Part of a small language model's weights.
Size: 11 layers, 9 heads of 64, MLP 3456 GELU, vocabulary 8192, 63.7M parameters.
Architecture: learned positions, no biases in attention or MLP, tied embeddings.
Training: 901M tokens, 13743 steps.
MLP neurons of a small language model. Each row is named by its layer, matrix (up: input weights) and neuron, and shows model dimensions 272-367. Each number is 200 + 20 x the weight over its row's rms, rounded and kept within 0 to 999.
After each neuron's rows, "fires in" lists the words (lower case) most often at its 100 highest values on Wikipedia text that the model never trained on.

L6.up2610,203,163,193,166,210,239,163,206,221,201,183,210,176,200,196,183,218,180,220,194,216,196,210,191,205,194,204,225,188,210,192,240,207,189,165,247,191,192,167,225,201,206,191,192,228,195,191,194,187,180,208,216,171,211,195,208,230,193,186,218,223,198,183,202,207,206,181,201,201,236,226,198,232,172,216,220,174,192,189,174,202,169,208,187,196,197,172,231,183,165,193,205,187,210,172,182
fires in: "and", "through", "of", "the", "as", "on"

L6.up590,175,214,221,204,229,247,203,219,208,183,220,174,206,181,224,177,228,184,204,200,227,177,193,205,189,241,197,167,206,201,192,174,181,195,195,208,229,236,220,199,168,204,209,199,207,192,180,213,186,209,207,187,185,188,185,197,216,203,207,165,187,153,184,211,196,197,195,205,186,170,197,188,218,199,208,201,224,239,225,167,185,224,212,197,212,192,206,197,170,213,196,158,196,216,183,217
fires in: "with", "had", "has", "have", "to"

L6.up1319,183,230,201,173,191,236,195,200,203,177,182,187,229,178,170,219,209,215,192,232,179,176,199,200,237,209,172,166,222,174,165,178,217,176,180,192,176,198,186,216,189,215,177,213,181,209,197,228,217,175,182,194,239,198,204,226,182,205,159,216,187,200,240,158,190,186,225,216,197,199,244,207,221,193,180,223,180,203,206,224,191,197,191,185,220,177,209,214,220,203,207,193,185,172,194,199
fires in: "has", "have", "had"

L6.up1181,228,185,196,182,207,206,198,210,201,224,237,175,188,232,204,175,198,198,242,188,158,205,195,192,188,200,211,213,206,180,198,204,214,186,237,159,188,187,199,218,173,145,197,176,186,165,228,216,196,200,205,208,206,187,159,209,189,207,190,166,166,181,197,180,197,188,204,178,228,217,183,236,188,179,186,163,223,185,170,153,204,187,192,232,164,225,204,227,197,187,173,192,178,185,217,217
fires in: "in", "of", "into", "from"

L6.up813,170,217,215,227,206,154,192,220,191,216,157,172,216,171,181,191,217,165,202,194,191,218,158,197,186,202,192,201,202,202,221,230,167,185,228,262,167,221,205,230,202,187,204,192,205,207,188,200,183,194,190,211,211,195,241,193,180,220,190,207,174,183,156,216,178,187,201,225,168,159,162,217,224,174,175,185,198,181,200,209,217,210,220,188,125,198,197,225,199,176,176,227,205,207,172,212
fires in: "for", "than", "in", "to"

L6.up2302,200,221,244,197,189,221,202,221,231,200,192,232,230,166,154,220,220,207,162,203,173,188,198,197,191,229,172,146,223,164,202,154,219,225,223,204,220,211,190,182,219,208,203,153,222,214,205,184,203,178,164,201,193,187,219,211,185,194,199,203,155,178,241,158,230,204,193,204,186,201,234,185,233,185,200,185,177,183,204,225,226,244,210,210,155,198,214,186,207,174,201,183,180,183,220,208
fires in: "had", "have", "has", "newly", "since", "well"

L6.up1545,188,189,214,162,192,212,196,188,221,175,191,213,204,186,219,204,221,206,230,223,208,226,167,214,178,172,174,185,212,205,221,234,187,216,174,238,194,146,209,239,180,148,197,178,225,192,155,197,203,189,161,211,200,169,197,198,199,174,206,206,163,159,214,227,170,192,150,227,238,219,150,207,203,180,219,157,196,220,170,181,207,209,216,210,222,180,233,219,200,210,191,181,186,150,246,208
fires in: "in", "at"

L6.up1742,208,197,203,180,180,236,185,216,226,208,186,198,222,195,202,214,227,231,172,191,203,169,197,231,204,202,232,189,212,172,177,183,233,189,206,188,221,203,183,217,222,210,211,189,201,203,222,232,195,192,189,180,200,197,218,207,186,214,169,194,214,176,197,193,226,206,198,221,175,225,203,189,232,185,193,210,194,269,175,180,160,196,193,184,199,222,168,216,181,173,254,180,161,200,204,201
fires in: "had", "has", "have", "to"

L6.up2815,198,194,192,179,178,183,200,184,216,180,191,204,170,208,213,170,217,222,170,226,189,223,183,202,201,187,190,176,178,201,161,159,211,187,178,251,190,184,208,172,218,206,212,150,222,204,211,202,253,180,203,190,208,177,206,204,201,185,195,183,190,195,173,216,210,209,202,185,206,156,191,186,191,229,154,227,193,170,197,160,183,209,192,175,201,226,203,221,231,159,181,208,212,238,196,197
fires in: "not", "no", "t", "to"

L6.up1610,181,230,233,204,225,174,186,187,206,198,241,198,230,164,209,201,180,201,216,198,170,148,213,210,228,226,209,231,202,244,228,174,195,215,218,200,182,236,246,203,212,182,223,192,214,189,205,204,204,166,193,174,202,199,153,199,157,199,209,237,173,195,191,206,205,217,194,217,207,234,207,201,188,218,217,210,179,203,214,134,170,204,191,218,169,214,207,235,208,211,224,235,234,203,223,155
fires in: "of", "to", "in", "at", "de"

L6.up2883,206,167,191,235,180,218,201,179,179,184,157,239,209,211,203,182,215,201,231,222,202,177,204,190,207,178,240,189,189,211,205,209,208,180,192,225,207,184,196,197,200,220,185,210,196,171,184,227,192,174,193,225,149,190,181,242,156,169,188,207,190,206,196,178,235,199,185,206,217,222,196,197,183,243,181,180,214,175,202,187,219,216,163,235,188,184,167,211,203,223,201,191,178,228,186,165
fires in: "on", "to", "madonna", "is", "s", "m"

L6.up163,200,226,228,160,188,172,197,198,202,176,180,205,204,202,204,197,201,173,234,174,213,210,201,200,184,207,197,209,182,199,182,221,178,179,224,221,206,192,189,215,182,245,204,221,249,214,207,207,200,218,201,206,216,169,190,208,204,208,177,191,201,190,206,199,205,180,169,188,221,191,193,206,176,172,219,193,193,214,192,146,182,194,212,171,212,198,210,229,189,189,215,180,229,207,158,191
fires in: "would", "to", "not", "you", "t", "could"

L6.up328,208,193,196,241,217,181,198,183,194,160,188,212,187,181,201,192,191,184,185,213,178,222,203,204,212,258,218,200,191,195,175,185,200,217,190,215,222,223,201,198,206,172,200,190,193,197,206,190,221,176,227,202,207,189,228,217,176,194,213,176,189,177,195,186,219,207,223,185,220,221,208,214,161,200,239,192,191,205,216,215,205,212,189,220,230,193,211,226,183,186,174,223,190,225,197,183
fires in: "is", "a", "are"

L6.up82,174,238,224,159,192,191,224,210,181,219,196,200,220,200,206,200,178,197,218,207,191,180,197,196,206,197,207,217,163,227,198,201,179,194,221,225,172,205,175,195,221,239,169,204,205,209,192,186,193,244,201,195,196,230,188,183,145,178,182,180,205,203,210,192,197,220,180,202,191,202,209,220,177,160,215,235,230,216,248,202,214,198,173,225,224,191,205,231,170,190,257,213,209,209,215,205
fires in: "and", "s", "currently"

L6.up2429,239,203,206,188,188,181,208,173,206,160,159,217,206,191,208,194,204,150,201,194,152,196,208,181,212,188,249,187,170,183,189,205,213,208,213,217,235,231,222,197,211,206,237,180,226,187,210,220,170,194,152,168,160,210,171,184,208,233,158,217,214,188,149,213,202,199,166,185,179,176,214,180,190,197,176,231,227,178,201,187,209,217,188,188,172,203,204,187,195,194,205,189,179,235,216,189
fires in: "has", "is", "which", "can", "a", "one"

L6.up2396,214,190,228,178,206,198,194,179,213,190,205,202,208,213,180,212,164,198,218,207,208,184,187,201,206,191,204,210,236,197,227,210,199,192,193,205,178,169,213,200,257,177,199,188,210,222,199,232,198,198,196,205,223,192,179,191,219,196,192,214,174,203,166,225,215,198,210,206,177,188,233,205,201,189,170,229,207,167,199,223,221,231,192,209,208,187,167,144,185,177,202,220,208,221,212,196
fires in: "has", "who", "his", "also", "s", "he"

L6.up1080,191,201,222,185,180,194,206,224,196,206,196,224,172,220,216,200,220,186,201,207,174,191,202,215,176,199,219,199,190,193,209,221,238,196,211,199,184,199,217,215,227,207,230,186,217,217,216,209,181,173,192,171,152,208,192,200,177,193,202,202,191,197,193,197,173,196,188,203,168,184,180,170,173,183,169,154,209,201,195,185,181,228,197,174,228,204,168,211,219,214,147,215,196,191,155,204
fires in: "of", "to", "in", "help", "into", "helped"

L6.up337,192,215,182,196,186,246,214,183,186,179,191,208,200,174,201,215,205,217,190,188,175,202,174,212,193,175,210,197,202,246,212,232,191,226,212,193,210,194,188,208,191,200,213,198,232,200,175,220,198,212,197,202,190,208,159,199,185,206,188,202,153,159,232,170,160,199,215,184,198,245,214,184,220,223,210,218,221,230,222,239,203,208,160,190,176,216,193,190,183,211,216,195,219,188,199,215
fires in: "a"

L6.up2043,244,210,239,196,186,203,192,172,212,183,218,195,186,208,251,192,209,178,223,217,185,185,211,231,206,202,194,211,217,238,240,168,219,180,202,189,201,169,206,212,228,172,186,165,211,188,173,177,185,177,226,163,217,184,200,204,193,208,213,263,205,208,188,192,215,190,184,171,173,208,177,222,208,203,223,207,234,195,220,188,216,246,207,177,182,183,226,212,171,182,187,171,208,219,213,182
fires in: "on", "at"

L6.up1396,211,205,187,211,203,205,180,183,199,183,182,189,194,228,220,233,179,191,183,209,174,177,180,223,202,219,196,188,202,205,212,181,204,211,195,214,170,195,196,200,219,204,198,211,191,201,210,180,205,178,219,193,203,232,200,177,169,202,239,161,208,191,245,196,205,198,199,196,218,208,205,209,163,193,168,192,166,208,191,160,169,208,194,166,223,219,218,218,165,232,179,202,205,173,225,185
fires in: "for", "of", "by", "to"

L6.up935,179,202,243,207,198,238,222,194,186,176,188,209,194,204,203,216,198,223,171,189,206,201,181,201,204,203,198,181,224,176,194,228,177,188,203,209,167,207,154,213,206,214,191,227,219,221,207,215,212,204,212,240,230,213,176,233,193,177,206,183,166,176,204,237,193,170,220,190,220,211,225,192,183,218,179,208,237,168,203,200,191,185,193,190,192,247,214,215,200,206,221,201,221,201,175,192
fires in: "the", "for", "a", "no", "s", "of"

L6.up1535,174,220,191,186,207,188,218,178,186,232,193,172,162,167,194,222,199,190,186,189,187,177,229,198,205,165,206,201,227,185,186,186,194,220,172,187,163,218,203,164,187,215,212,166,194,210,184,178,212,212,224,203,200,203,160,188,219,194,229,180,173,184,216,187,212,191,205,215,190,194,222,217,206,214,167,217,242,222,211,172,211,204,201,187,192,178,196,233,216,170,205,185,197,210,212,181
fires in: "and", "or"

L6.up2454,202,212,172,186,227,209,197,158,217,203,180,187,169,195,194,248,202,236,203,198,197,205,208,214,208,210,229,203,180,201,158,197,186,221,156,203,211,198,217,198,176,208,187,193,190,189,236,188,189,193,175,204,231,206,207,184,189,186,211,174,246,205,199,204,221,209,213,194,184,151,187,225,214,203,195,180,199,180,205,215,177,190,181,218,205,218,189,192,229,235,210,203,177,200,206,231
fires in: "or", "and", "not", "to"

L6.up342,207,209,199,218,190,213,228,212,196,175,208,173,173,224,196,205,166,204,203,168,212,182,216,162,186,201,220,207,220,226,188,211,183,208,190,207,215,240,209,184,193,225,185,204,220,206,191,220,197,252,207,157,221,209,191,184,201,220,210,182,197,183,213,217,236,169,214,189,204,220,193,224,180,188,184,174,224,229,182,207,217,175,213,226,202,218,207,188,207,189,250,220,211,224,222,187
fires in: "and", "a", "several", "up", "into"

L6.up3419,211,204,220,188,178,237,173,182,190,184,196,223,219,189,171,219,223,227,221,184,181,196,182,197,194,239,208,197,181,172,216,177,163,172,168,198,208,188,220,222,214,185,168,165,185,213,184,153,216,175,189,199,190,205,207,185,188,208,207,181,212,188,203,202,208,190,225,192,221,177,219,168,174,191,215,236,215,184,208,189,170,190,218,215,180,198,240,190,238,230,228,218,174,230,219,195
fires in: "3", "1", "2", "4", "i"

L6.up2511,189,217,197,179,186,154,179,199,229,197,192,219,204,171,205,200,200,209,243,187,193,235,195,192,225,183,204,213,222,189,174,196,200,183,179,207,213,213,215,231,209,178,193,214,214,215,207,217,240,210,229,202,201,187,191,200,172,235,216,210,192,209,175,210,191,187,162,222,196,200,234,179,185,213,228,206,206,188,175,172,215,204,214,241,174,192,203,190,173,173,195,225,227,203,232,205
fires in: "of", "to", "not", "which", "in"

L6.up3272,177,207,233,205,181,212,186,190,182,233,169,204,178,207,217,230,215,212,195,196,204,226,207,216,199,169,227,226,217,184,201,197,190,209,215,177,191,212,190,210,188,209,207,176,194,166,194,198,193,196,149,190,190,180,196,233,202,202,185,207,217,200,181,224,207,195,223,209,211,188,219,229,157,212,188,199,186,179,214,153,214,199,189,193,204,198,208,239,199,181,214,228,181,228,209,180
fires in: "an"

L6.up3213,230,217,215,206,218,209,194,200,201,183,194,194,176,221,210,164,216,182,239,211,185,231,190,207,207,195,200,190,189,227,224,179,181,208,219,218,181,221,200,202,215,203,234,225,214,198,201,174,191,212,192,170,179,221,196,216,207,217,201,178,160,190,183,225,222,200,188,211,190,220,228,208,234,221,221,210,186,165,196,154,246,199,220,166,172,198,241,212,160,205,226,215,216,167,201,197
fires in: "and"

L6.up2793,188,196,208,175,183,194,196,191,140,179,223,206,189,213,238,183,216,173,219,176,192,203,208,203,221,201,209,220,184,249,197,183,200,194,198,218,196,203,200,197,164,163,193,172,219,198,225,169,217,229,240,181,180,218,178,211,207,185,175,186,191,166,197,188,196,190,164,196,170,194,220,232,224,222,227,201,225,183,185,182,213,166,216,206,177,226,235,196,203,215,213,223,193,204,206,201
fires in: "as", "and", "in", "or", "to", "by"

L6.up2376,196,196,196,204,175,222,196,246,191,195,166,174,164,236,189,198,210,206,206,186,196,178,226,194,225,205,184,227,176,230,233,195,219,226,238,179,210,173,201,220,209,211,190,234,179,181,212,243,207,187,176,197,214,194,204,209,181,163,238,200,178,180,195,224,211,205,209,189,183,180,197,196,196,167,175,186,195,185,201,215,200,211,199,202,218,228,243,222,232,189,177,205,200,195,208,215
fires in: "the", "to", "its"

L6.up59,192,217,202,202,206,230,218,200,206,140,178,187,198,219,186,183,203,209,194,231,180,201,190,208,235,180,176,197,207,192,213,171,173,210,206,188,194,241,168,172,199,215,225,164,201,176,189,237,186,155,205,184,223,184,183,196,185,215,184,255,178,185,179,163,202,213,218,205,213,232,222,188,204,213,206,174,195,207,245,191,223,213,170,186,224,185,213,177,193,208,197,221,191,187,210,187
fires in: "a", "this", "that", "the", "s"

L6.up3165,196,203,218,180,201,218,201,229,218,176,185,217,211,203,210,209,171,194,206,190,170,192,162,197,193,239,204,196,179,193,204,203,181,196,199,228,205,185,204,213,169,225,194,215,213,211,182,210,180,208,190,235,205,206,221,209,190,193,192,174,173,166,175,173,208,222,182,211,197,184,180,219,184,202,175,197,179,230,201,226,190,182,192,202,222,189,211,178,200,182,191,144,218,196,155,202
fires in: "not", "to", "t", "qualify"

L6.up3111,178,200,213,205,200,202,190,226,182,193,205,233,217,222,196,152,220,187,212,197,179,152,192,184,194,164,225,167,175,180,219,189,181,181,187,213,228,254,207,206,178,217,183,162,218,174,175,165,200,204,204,201,219,180,197,188,194,162,188,176,227,179,192,181,167,208,231,203,173,159,196,201,206,219,214,196,184,184,195,170,213,186,201,218,157,192,235,207,167,180,176,179,187,208,231,241
fires in: "but", "however", "were", "was"

L6.up1359,201,221,251,165,220,207,198,181,230,171,159,229,246,218,210,188,196,190,200,187,192,187,199,198,180,227,218,212,188,203,196,190,211,224,222,195,211,207,222,206,193,230,197,188,208,184,242,206,161,163,212,183,184,205,176,208,199,209,234,215,225,177,177,208,259,234,186,188,164,219,197,218,207,203,217,212,174,214,172,224,197,206,210,217,156,202,225,178,218,205,196,182,187,194,180,212
fires in: "on"

L6.up2769,236,186,150,190,205,200,172,230,191,195,190,217,205,202,198,218,204,242,202,219,208,208,184,189,198,197,216,220,183,152,218,226,163,236,230,186,189,217,216,188,184,187,194,176,189,193,203,229,196,181,170,184,178,205,190,202,204,197,223,256,204,188,158,168,212,205,216,234,173,191,208,187,218,223,220,222,216,223,205,158,240,159,214,234,215,202,196,234,205,210,202,219,179,190,185,201
fires in: "the", "is", "was", "a", "also"

L6.up2502,207,203,206,182,192,200,157,221,183,173,150,211,176,190,227,207,213,196,165,228,233,210,207,198,220,202,235,218,200,193,199,198,173,175,203,207,173,186,211,196,190,213,244,245,220,220,209,170,208,190,199,186,216,150,197,214,172,198,167,143,177,217,167,207,188,192,189,161,186,181,163,231,249,208,176,205,169,213,212,196,179,173,227,181,190,213,187,199,176,227,203,207,199,206,202,211
fires in: "to", "not", "could", "can", "t", "would"

L6.up1502,213,179,232,208,194,201,229,180,221,168,200,207,194,201,193,217,212,229,206,172,191,196,207,213,217,195,171,235,184,193,229,199,157,199,202,172,206,198,163,180,194,249,216,178,188,168,215,217,203,186,216,213,206,166,210,190,211,230,195,221,176,200,188,168,192,193,189,190,201,245,192,175,182,205,177,192,204,198,256,237,183,210,179,199,223,197,186,236,225,215,234,242,201,217,193,208
fires in: "the", "its", "a"

L6.up129,195,172,194,197,207,195,214,196,221,214,170,182,172,219,192,218,184,195,162,191,203,193,195,241,179,233,222,209,213,147,238,218,220,188,167,212,181,176,200,164,201,190,191,195,217,176,203,198,206,232,213,235,228,196,210,208,236,196,198,153,202,183,177,220,202,209,149,204,200,179,220,209,198,174,206,199,207,185,191,185,193,212,205,244,217,233,193,208,171,177,197,192,210,195,211,221
fires in: "to", "were", "in", "its", "s", "his"

L6.up869,191,179,216,175,169,201,177,191,167,257,210,204,200,201,217,208,187,174,203,251,203,168,212,228,223,195,182,249,191,202,181,205,178,189,208,208,186,190,220,204,224,201,185,177,201,221,212,211,205,216,208,223,203,212,151,193,201,215,204,211,192,177,204,180,178,189,182,215,205,182,191,195,185,190,199,190,217,186,188,231,212,195,180,218,190,240,205,240,203,174,187,213,183,248,209,191
fires in: "and", "its", "s", "his", "geography"

L6.up3007,223,180,214,177,214,182,214,198,226,203,214,192,194,217,210,194,178,217,180,177,190,184,204,229,226,181,179,211,209,223,180,212,176,203,206,176,197,214,202,222,213,209,184,174,185,190,228,174,221,181,225,195,204,218,188,225,230,155,183,194,253,203,212,220,212,213,177,195,187,185,179,203,226,183,191,205,204,214,150,216,194,214,221,230,182,180,186,181,208,228,201,196,162,213,197,205
fires in: "to", "not"

L6.up1406,178,184,241,184,179,218,198,186,201,233,191,202,187,224,187,227,201,181,216,188,176,193,215,203,177,173,209,215,164,172,187,257,204,191,192,196,222,192,180,240,174,146,173,217,185,216,169,217,215,196,162,198,157,190,190,216,175,226,222,210,213,197,188,206,226,193,204,185,199,179,216,246,238,231,221,209,200,199,178,185,194,174,217,188,174,211,189,194,181,171,210,210,221,208,200,188
fires in: "an"

L6.up845,199,204,171,186,208,203,143,220,199,220,207,197,182,223,186,188,173,158,191,205,179,197,182,191,204,195,195,209,182,204,180,197,225,199,185,194,186,206,183,212,203,198,189,197,231,199,230,196,167,193,245,202,183,178,196,215,209,201,216,213,207,225,184,197,206,180,216,216,176,195,206,220,204,205,218,197,182,181,173,177,201,181,204,195,215,207,218,229,176,198,212,224,219,196,250,196
fires in: "and", "along", "as", "especially", "particularly"

L6.up2598,212,183,225,198,193,211,186,203,198,217,201,214,184,184,213,173,197,184,219,159,194,171,200,173,186,184,174,231,189,243,159,192,217,222,191,211,163,207,191,212,217,185,198,152,188,198,209,221,170,182,214,193,223,197,207,219,197,172,192,190,177,173,204,180,170,227,198,247,220,191,177,184,217,191,218,247,207,169,190,163,232,186,192,180,191,191,202,188,225,219,211,233,165,190,208,215
fires in: "of", "a", "the", "in"

L6.up972,210,228,202,177,186,181,204,228,233,201,211,206,184,205,226,198,188,215,208,203,206,180,199,218,197,220,208,213,199,201,214,157,186,221,180,202,194,196,182,205,201,180,190,176,201,183,172,219,220,179,208,195,224,220,210,189,176,196,234,256,190,178,218,188,190,182,193,209,199,180,192,191,177,229,203,184,189,198,215,159,225,208,210,207,175,229,204,225,218,182,199,185,200,201,238,196
fires in: "the", "at", "to", "in"

L6.up3446,205,211,229,219,188,228,221,165,214,199,188,220,226,216,172,188,210,212,216,208,204,232,210,172,184,166,215,205,190,212,231,170,215,199,167,203,170,209,187,211,200,176,248,193,195,205,175,211,185,197,179,236,229,163,175,185,186,226,212,217,169,203,208,194,213,212,214,196,195,177,183,166,166,182,245,247,136,195,175,229,171,214,190,188,230,207,219,198,235,235,208,219,178,187,196,217
fires in: "second", "first", "main", "third", "another"

L6.up2434,183,217,205,188,177,198,198,179,171,227,206,186,194,230,203,210,197,203,207,203,209,186,206,166,214,196,209,177,175,173,217,202,220,191,206,206,209,194,181,214,191,198,194,204,182,186,202,220,227,216,177,180,231,195,220,171,174,183,215,189,179,180,199,187,193,204,211,197,222,227,206,205,218,210,205,201,190,217,214,230,183,258,183,154,162,174,209,190,205,181,186,202,218,201,185,178
fires in: "the", "a", "following", "next"

L6.up201,204,216,202,192,197,185,219,221,187,202,230,194,236,204,193,190,206,201,196,220,170,196,202,198,210,241,176,208,229,207,182,175,185,201,219,195,209,230,220,199,199,233,184,175,206,192,229,220,213,197,226,213,218,200,153,191,186,203,197,220,201,192,251,164,211,217,188,209,209,204,185,239,174,219,197,192,200,198,222,199,172,183,186,179,197,191,191,250,205,224,205,197,204,215,162,180
fires in: "one", "two", "four", "three", "a", "six"

L6.up495,214,242,185,179,202,212,196,223,188,205,173,235,224,196,232,192,215,195,187,181,179,175,215,187,194,177,213,188,202,213,201,187,187,205,206,213,202,185,175,169,177,219,196,187,172,182,225,206,250,202,210,165,183,211,221,213,197,226,193,200,240,194,199,198,213,240,206,194,216,239,151,218,156,216,210,207,207,198,179,189,237,207,210,219,199,256,213,217,226,222,201,221,181,148,199,233
fires in: "was", "ottawa", "were", "are", "be"

L6.up1922,216,169,197,208,188,212,185,185,204,222,188,214,204,188,220,185,175,201,182,172,204,193,197,184,242,203,179,227,225,212,230,216,192,188,196,217,169,177,205,219,190,199,203,194,199,155,176,212,223,213,167,208,221,187,173,183,242,181,200,176,145,193,182,189,201,217,217,202,190,220,217,211,188,230,190,212,172,170,209,153,217,196,205,179,197,205,225,178,177,252,167,218,199,186,246,164
fires in: "de", "north", "portrait", "by", "through", "off"

L6.up2584,213,195,213,202,208,203,236,247,207,215,202,189,231,176,201,215,183,201,202,186,204,197,194,163,228,194,207,195,170,220,223,213,193,199,171,232,194,205,172,200,190,200,211,200,224,141,172,176,223,192,184,190,252,272,193,223,198,200,225,203,171,198,185,178,203,174,211,204,232,199,176,201,212,223,227,180,172,221,215,170,184,225,239,227,223,198,212,207,218,206,212,248,181,183,210,194
fires in: "the", "in", "by", "through", "via", "on"

L6.up2951,238,173,202,174,192,245,214,225,200,227,217,175,190,179,210,195,222,188,204,212,218,227,224,169,206,218,229,222,213,199,182,233,211,201,179,207,202,170,176,209,191,204,161,182,182,186,204,203,217,178,250,193,188,205,219,185,196,183,204,183,168,205,144,185,188,203,212,221,208,244,227,203,209,201,204,219,234,149,203,207,225,225,183,210,225,156,207,228,181,197,193,237,180,211,193,191
fires in: "from", "with", "in", "by", "left"

L6.up1751,208,216,233,204,199,176,179,180,174,205,204,210,211,185,179,225,211,190,254,230,176,186,198,189,205,225,194,200,181,187,217,201,190,196,222,193,192,202,189,206,257,175,215,227,200,202,185,164,197,192,198,188,196,201,193,224,223,201,181,211,205,198,238,206,219,203,217,175,161,208,225,206,215,189,170,226,173,167,209,194,194,173,177,203,213,216,202,188,223,183,220,206,174,185,230,189
fires in: "2", "4", "3", "5", "6"

L6.up3319,222,221,208,213,179,181,170,213,188,167,173,223,193,186,215,204,215,207,179,210,213,215,242,196,202,222,217,221,178,196,183,225,190,190,190,222,191,205,187,195,198,218,232,206,216,205,223,193,218,187,212,174,227,165,186,215,178,234,184,152,163,205,202,223,193,200,145,174,204,200,171,232,232,182,191,198,183,223,202,180,172,153,214,193,185,199,224,183,164,217,202,221,209,233,212,227
fires in: "to", "would", "not", "also"

L6.up1056,176,206,181,190,210,206,217,197,225,200,206,170,173,244,209,227,223,221,163,202,162,183,187,191,203,208,215,236,170,234,194,163,191,239,189,179,201,182,176,177,207,228,165,163,225,184,231,185,202,197,185,179,179,182,154,207,173,212,194,231,201,202,176,191,207,210,187,214,229,189,213,234,185,201,219,206,159,214,207,200,192,198,206,226,206,219,196,212,219,212,232,246,213,207,203,200
fires in: "the", "social", "facial"

L6.up1369,200,213,196,234,196,240,195,176,166,164,196,231,149,188,199,255,234,201,195,222,173,187,177,175,218,215,228,168,164,197,194,214,181,240,195,237,237,213,171,171,203,230,189,173,162,199,224,221,200,200,198,214,206,171,197,235,200,201,199,202,187,211,176,189,199,228,210,181,188,189,203,197,185,225,175,194,182,222,180,225,192,171,199,194,196,193,193,212,238,212,209,265,208,216,193,201
fires in: "was", "is", "were", "also", "are", "not"

L6.up3112,203,225,187,198,214,249,189,162,216,181,234,209,190,240,179,159,221,177,189,199,185,184,169,187,196,182,203,180,184,203,223,191,197,215,238,222,201,208,209,168,160,230,235,196,229,170,213,206,153,250,184,203,215,197,189,202,196,172,155,206,210,231,225,215,181,207,245,213,230,200,170,232,169,172,171,185,229,156,177,136,202,206,192,224,196,197,234,188,198,193,241,231,186,180,219,216
fires in: "was", "and", "he", "to", "the", "had"

L6.up1167,187,198,200,184,218,225,194,201,195,183,160,150,202,198,193,203,178,199,196,183,186,191,182,188,177,219,202,200,201,157,204,228,201,161,188,236,200,221,155,208,179,209,210,224,219,195,223,203,190,203,212,210,186,182,190,202,235,206,209,231,152,187,178,198,209,200,159,193,232,201,198,209,182,202,199,186,169,159,237,192,203,168,225,195,218,193,217,213,210,187,197,202,192,233,193,210
fires in: "and", "of", "with", "to", "its", "by"

L6.up1757,160,199,202,206,205,234,201,176,183,234,213,197,202,206,195,184,232,178,219,182,192,188,196,178,214,182,214,204,221,206,219,223,197,184,208,230,204,206,207,191,203,174,179,222,229,167,214,202,212,193,212,197,147,223,203,222,245,207,165,194,194,171,176,213,228,221,165,216,195,220,202,221,214,201,193,205,168,187,212,170,205,196,200,246,186,185,235,220,195,208,205,194,180,211,194,259
fires in: "to", "for", "of", "and", "from", "than"

L6.up2295,168,181,223,210,213,188,238,203,194,220,176,205,196,227,194,192,200,196,213,232,213,202,180,184,240,199,206,193,199,211,198,232,206,235,216,220,181,198,169,201,221,180,177,193,217,189,237,187,195,143,186,203,210,200,223,242,193,229,191,215,185,224,227,200,198,189,219,190,202,212,228,240,189,235,200,217,189,187,226,177,177,209,218,174,242,226,218,232,213,176,198,201,179,213,210,187
fires in: "an"